Weights of a small GPT-style language model, trained from scratch on English Wikipedia: 13.4M parameters, biases.
MLP neurons of a small language model. Each row is named by its layer, matrix (down: output weights) and neuron, and shows model dimensions 16-143. Each number is 128 + 32 x the weight over its row's rms, rounded and kept within 0 to 255.
Before each neuron's rows, "fires before" lists the tokens most often just after its 100 highest values on Wikipedia text that the model never trained on.

fires before: "-", "\n", " Total", "|", ":", "Population"
L7.down471 [ 72 127 164  80 126 161 114 141 166 147 114 144 178  95 122 130 102 141 111 165  95 139 175 159 154 105 115  85 109 175 113 115 120 175 127 112 132 180 140 177 119 109 153 133  97 134 151 196 157 121 133 130  94  80 144 172  99 142 110  90 133 137 110 128 148 121 137  82 160 119 150  76 107  91  97  88  94 120 117 107 166 153 126  82 133  94  96 108 145  62  91 183 159 119  98 171  45 113 186 150 152 134 112 136 137 162  86 150 144 156 115 115 100  47 146 100 159 173 172 119  92  81 110 118 172 125 167 143]

fires before: "2", "1", ",", " ", "3"
L9.down321 [108  81  95 127 105  61 152 162 157 141 146 145 118 158 225 121 103 115 140 114 146 175 158  77 138 169 111  87 182 142 122 168  80 224  81  99  60 137 162 145 117 105 146 121 125 149 130 130 179 129 130 102 152 109 111 149  81 124 116 128 168 105 180  46 123 135 108 105  97  89 141  83 163 153 143 115 120 161 149 134 101 113 175 112 176 145 149  96 173 177 220 142 123 149 147 114 123  54 100 140 179 152 109 174 194  80 141  76 149 146  77 125 120 172 133 107 148 143 156  78 132 159 100 111 127  53  49 143]

fires before: "0", "9", "8", "3", "7", "5"
L10.down638 [149  88 138 126  86 143 169 152 151  92 136  99 182 127 129 138 122 127 134 133 125 103 150  84 103 121  77 135 161 111 113 176 106 124 125 116 113 165 165  70 148 135 101 120 162 128 154 119  83 152 100  66 143  82 136 169  98 118 103  79 148  94 180  45  94 148 135 161  55 132 145 149 119 106 125 125 116 161  98 135  90 153  94 130 142 117 129 187 186 112 120  98 166 127 114 132  88 137 115 114 125 144  95 130 132 109 151 247 111 156 101 113 139 175 133 178 116 167 158 122 166 124 147  88 120 108 171  65]

fires before: " ", ",", "4", "9"
L7.down488 [118 142 175 125 125 171 106 121 141 151 125 159 174 125 105 139 133 169 143  88 149 146 157 100 167 137  97 129 181 173 147 176 131  83 106 187 103  97 113 168 140 113 117 159  84 130 111 114 190  97 159 124 167 125  89 132 138  69 118 172 124 167 121  66 131 174 102 129 131 150 161  47 179 150 101 105 154  73 121  94  86  79 175 160  92 164 140 155 142 119 178 140  95 102 109 155 128  83 109 153 151 113 121 102 125 151  94 109 154 157  24 131  64 123 149 128 153 110 132 105  89 136 139 127 158  90 202 115]

fires before: "4", "3", "2", "5", "0", "1"
L11.down603 [131  97 128 140 129 116 140 149  84 161  76 141 134 170 105 125 143 151 116 142 155 115 153 141 133 123  70 113 107 167 142 125 111 146 179 206 126 147  81 193 160 133 121 126 140  90  74  45 133  98 164 131 133 124 148 134 168 100 100 123 112 111 166 162 123 153  79 134 122 131 128 138 108 144 191 130 105 139 154 154 185 105 149 178  80 125 110  82 123 113 102 116 137 122  80  88 132 116 165 129 143 134 118 128 131 134 130 129 167 103 129 167 112 199 167 157 161 101 103 146 142 139 133  83 169 133 131  74]

fires before: "9", "0", "-", "8"
L11.down610 [ 79 178 118 121 150 139 133 169  89 160 152 110 126 135 100 105 153  87 102 203 124  91 176 126  98 165 148 172 122 131 138 117 176  98 102  31 123 128 105 130 120  93 146 144 124 123 100 115 137  56 182 131 124 161 207  84 106 120 126  77  85 145 143 124 104 129 135  56 111 174 158 112 104 184 131 137 162 114 149 152 170 118 134 151 132 117 100 117  62 190 110 125 155 112 212 161 116 159 144 167 113 125 166 112  90  95 115 128  77 163  51 129 153 149 133 133 120 110  99 132 171 191 130 187 146 127 122 173]

fires before: "==", "s", " and", "0", " =="
L9.down37 [115 112 103 123 104 167 146 105 168 108 151  90 156 129  97 203 175 105 189  79  98 100 145 153 198 132 173 139 129 143 148 113  96  86 143 107  96 108 176 138 116 153 131 153 139 145 207 139 117 231 135 145 139  52 111 106 133 139 120 131  57 111  91 119 160 192  90 130 144  73  80 133 131  83  65 137  84 137 148 117 176 125  90 118  88 100 127  82 156 153 177 127 100 126 144 114 141 145 163 108  77 108 114 173  84 125 140 119  68  92 130 126 187 172 112 132 117 175  74 128 140 123 128 120 105 120 152 142]

fires before: " |", "2", ".", "\n", "6"
L10.down974 [110 113 121 176 112 157  88  81 129 140 134 179  89  85 189 101  93 193 145  81 147 108 161 145 154 105  70 160 132 168 103 118 158  94 100 119  79  83  80 146 177 130  86 107 185  86  53 155 135 139 197 138 179 171 132 162 166 109 119 139 214  94 132 125 112 167 136 164 142  92 119 117 170 139 119  83 139 105 143 124 140 161 125 158 122 150 133 156 231 148 139 135  85 120 128  95  88 159 115 125 163 138 125 141 136 128 133 129 110 126 103  99 149 126 147 146 174 126 160 130 107 142 119 122 145 153 119 121]

fires before: "==", "===", " and"
L11.down575 [154 117  94 156 118 165 132 120  98 134 109 112  96 179 128 146 127  90 125 154  64  83 186 108 181 141 187 142 170 161 150 118 136 155  94 155 121 162 158 130 106 122 153 173 148 183 139 116 147 169  94 122  59 153  24 152 137 104 111 112  85 144 116 142  97  87  75 152 133 108 122  94 132  99 170 110 105 153 106  54 131 161 129 124 145 162 112  65 150 108 155 115 114 110 162 136 126 157 110 102 100 182  91 171 124 132 166  80 169 125  76  70  86 123  96 163 139 114 103 145 153 168 137  88 135 140 125 147]

fires before: "==", "s", " =", "==="
L11.down666 [115 118 117  99 121 135 108 147 137 143 107 139 105 113 142 138 104 159 183 128 128  66 170 131 137 118 167 142 130  94 143 130 166  69 116 115 129 123 163 138  71 186 103 203 142 162 103 121 172 168 121 129 104 104 135  47 114 146 151 154  83 132 118 109 128 112  86 129 178 123 129 157 177 122 138 132 147 120 138 156 171 149 103 182 141  63 117  64 119 129 131  79 131 126 123 122 118 133 169 169 136 109 121 118 175 126 178 123 115  91  89  71 152 153 125 155 158 123 119 145 129 150 113 108 101 170 119 151]

fires before: " |", "1", "2", "0", ";", "3"
L7.down649 [128 127 170 133  95 166 124 159  87 169 150 147 154 126  88 109 123 129 143 128 123 148 102 116 129 140 132 159 108 153 139 163  69  53 120 167  98 160 139 119  90 161  93  97 185 112 161 137 177 145 117 102 152 153 206 163  93 144 134 117 142 140 163 154 165 167 110  98 129 125 100 191 154 146 175 111 137  90  82 121 157 164 128 121 105 109 170 125 169  97  65 177 120 182 175 117  27 123 102 159 120 108  62 156 148 168 160 108 129 139  94 115  85  75 136 155 125 110 130 169 128 100 111 111  94 125 138 110]

fires before: ")", "0", "9", "1", "."
L11.down602 [156 126  61 125 137 173 113 186 123 166 182 145 113 151  85 136 118 128 176 170 169 135 118  52  96 115 135 149 124 109 136 109 171 125  93 131 110 143 111 116  66  96 113 118 139 100 100 170 159  89 171 123 102 156 146 146 118 142 123 108 107 201 178 164 110  97 169 124  90 111 124 131 153 124 191 126 205 116 134  98 134 144  89 114 133 132 129 110 100 110  89 151 138 120 146 208 103 136 145 150 158 138  73 145 118  96 151 173 177 100 114  96  68 102 167 123 142 114  93 185 169 144 124 107 107 158 148  78]

fires before: "0", "1", "=", "==", "2"
L11.down235 [114 101 136  92 103 135 139 145 121 146 101 117 110 132 104  91 174  99 156 122  68 158 126  62 155 122 198 142  86 138 102 165 179  55 142 170 127  93 166 145 146 155 102 158 152 184 230 174 145 158 170  59 115 129  31 118 141 113  66  96  85 170 145  92  94 120 118 179 124 125 111 153 136  72 160 122 123 132 174 112 137 173 195 137  93 123  95 138 140 107 116 126  82 114 125 109 112 111 146 110 153 102 159  99 165 112 151  72 154 127 111 133 153 100  91 160 142 172 139  76 124  76 129 168 148 146 143 148]

fires before: " ", ",", " October", " February", " January"
L11.down902 [114  88 125  88 153 174  93 116 189 146 151 125 224  62 131 158  98 147 152 152 155 129 141 105 105  59 133 161 117 157  96 133 106 158 102 158 105 116 123 160 116 123  86 163  89  98 109 139 161 132 105 175 126 124 138 101 140  93  78 151 168 178 201 136  43 171 135 101 153 178  98  83 133 201 155 148 171 163  96 182 129 123 176 129 128 182 146 161 126 115 133 143 116 156 204 179  99 125 131 142 105 141  91 131 144 121 150 134  97 138 129 133 123 146  91 163 148 108 179  87  89  88  97  95 158 120 190  89]

fires before: "%", " |", "8", "4", "5"
L9.down526 [140  87 111 179 113 147  91 118 166 148  52 145 161 164 102  95 104 167 124 142  86  65 154  83 113 146 136  68 127 202 100 124 104 119  70 183  83 139 124 129 151 112 111  87 145 125  89 158 106 115 125 107 116 143 155 215 196  91 138 150 183 113 103 117  77 172 172 144 144  78 102 115 133 111  99 168 152 178 123 106 155 148 106 124 147 152  57 142 134 116 103  56  69 109 130 152 106 174 132 110 139 126 131 159 101  75  89 107 140 173 100 106 141  88 134 147 109 131 158 103  65 155  80 131 143 191 161 200]

fires before: "1", "7", "8", "9", "5"
L10.down643 [118 163 135 136  51 117 169  93 128 170 119 145 129 142 138 164  65 135  69 120 108 155 207 139 121 133  46 114 165 137 129 141 110 105 125 161 117 193 156 105 120 136 138 112 130 100 149 125 104  88 113  75 133 108 172 106 164 131 120 150 229 139 149 126  67 182 116 175 158 112  95  96 205 120 255  87 138 179 122 137 139 106 172 144 126  92 113 158 102 113 113 123 117 116 113 112  39 150  76  74  63 142 168 105 122  96  85 160 168 143 138 158  85 120 106 112  94  94 135 100 135 137 138  58 131 137 175 120]

fires before: "0", "1", "2", " |", "3", "6"
L7.down236 [167  97 136 123  97 225 107 124 159 145 160 134  90 112 130 127 115 142 113 159 139 145 168 137 165  99 139  86  91 150 132 101 139  96  71 154 112 183 147 147 140  90 117  74 198 134 159 177 125  84  96  83 137 155 156 160 171 151 114 178 182 108 168 183 139 116 152 143  95  89 156  97 143 118  58 117 148 138 138 116 111  89 163 172 134 134  99 118 120  75 159 138 137 175 127 120 139 107 160 121 182  82 144 112 131 159 133 135 132 119  89  95 147 109 137 119  61 112 115 101  85 107 155 124 142 144 118 110]

fires before: ":", "2", "-", " mi", "^{", "F"
L11.down702 [ 95  61 133 153 167 143 165 173 156  76 124 103 134 116 136 114 166  99  86 128 117 123 166 180 143 138 119 135 125 104 105 121 157 138 176 159 123 130 166 134 110 136 150  94  91 174 231 177 147 124 125 148 149 136 101 142 107 139 100 175 128  81 134 118 100 102 166 120 141 174 116 140 107 160  90  67 127 182 130 123 115 108 154 104 144 139  88 117 111 113 111 130 129 105 113 162 144  86 139 164 126 139 166 161 169 165 128 128 123 142 111 122 105 130 158 111 115 128 120 162 146 161 166 169 114 132 145 104]

fires before: "1", " |", "2", "3", " ", "6"
L10.down928 [126 124 121 154  97 145  64  91 180 160 147 128 174 144 147 107   7 167 115 172  76 142 167  66 112 120 142  96 136 180 110 161 103 134 139 184 136 144  61 122 136 115  76 136 122 143 106  85 167 144 103 113 184 123 105 145 131 129 130 150  80 155 148  73 103 151 114 158  52  62 151  97  91 148 105 124 164 175 117 164 106 117  99 159 164 152  88 152 123 114 119 139  93  93  65 126  88 136  81 134 177  63 116 125 114 127 182  98 122 166  77 101 143 118 139 146 128 175 146 118  98 143 120  72 134 122 130 152]

fires before: "|", "\n", "|---|", " |", "|---|---|"
L10.down456 [135 136 134 130 154 177  72 137 162 147 139 136 123  77 167 134  53 131  78  95 165 132 143 131 103  41 106  82 153 175 120 108 110 134 100 102 132 129 101 104 120 111  92  42 127 131 150 153 128 127 169 155 129 139 141 106 151 161 129 110 174 118 169 137 208 110 129 130 187 129 109 157 173 145  70  99 175 138  91 121 141 137 102 157 108 116 132 117 161  76 101 125 175 106 112 139 119 120 165  78  96 108 168 127 152   8 114  99  86  97 116 131 214 110 105 140  79 128 132 100 139 159 100 120 181  92 105 172]

fires before: " |", " ", "1", "3", "2"
L7.down782 [103 166 151 138 127 167 145  93  88 158 151 117 135 118 130  71 118 111 154 121 113 147 141 133 139  86  90 137  96 115  74 125 130  50 130 142 109 144  81 140 175 126 121 101 156 137 150  97 180 146 152 135 125  71 181 124 212 164 152  86 175 141 159 145  89 103 119 133 151 120 125 153 175 157  86  94 148  77 139 141 166 116 199  93 148 149 110 145  88  65 109 153 162 152 120 121 132 116 125 131 163 124  81 149 189 142 191 134  58 137 111 156 118  87 178 122 109  88  99 127  98 135  55  98 121  84 132  93]

fires before: " ", ",", "8"
L10.down512 [146 136  76 156  59 187  59  88 129 121 115 185 164 138 143 116 130 153 164 125 108 146  93  74 139 148 138 177 107 120 103 102 187 143 106 114 150 133  62 154 117 123 144 156 101 144 127 161 144 117 133 139  86 113 133  97 136 169 171 152 104 139 142 117  84 136 117 110 123 127 151 143 113 144 120 166 171 145 108 101 109  93 111 113  86 155 111 181  81  73 154 171 105 142 138 158  75 144  67 148 125 107  65 164 170 176 190 131 132 111 116 148  51 127  70 120 120 125  86 147 161 169  92  73 204 157 156  73]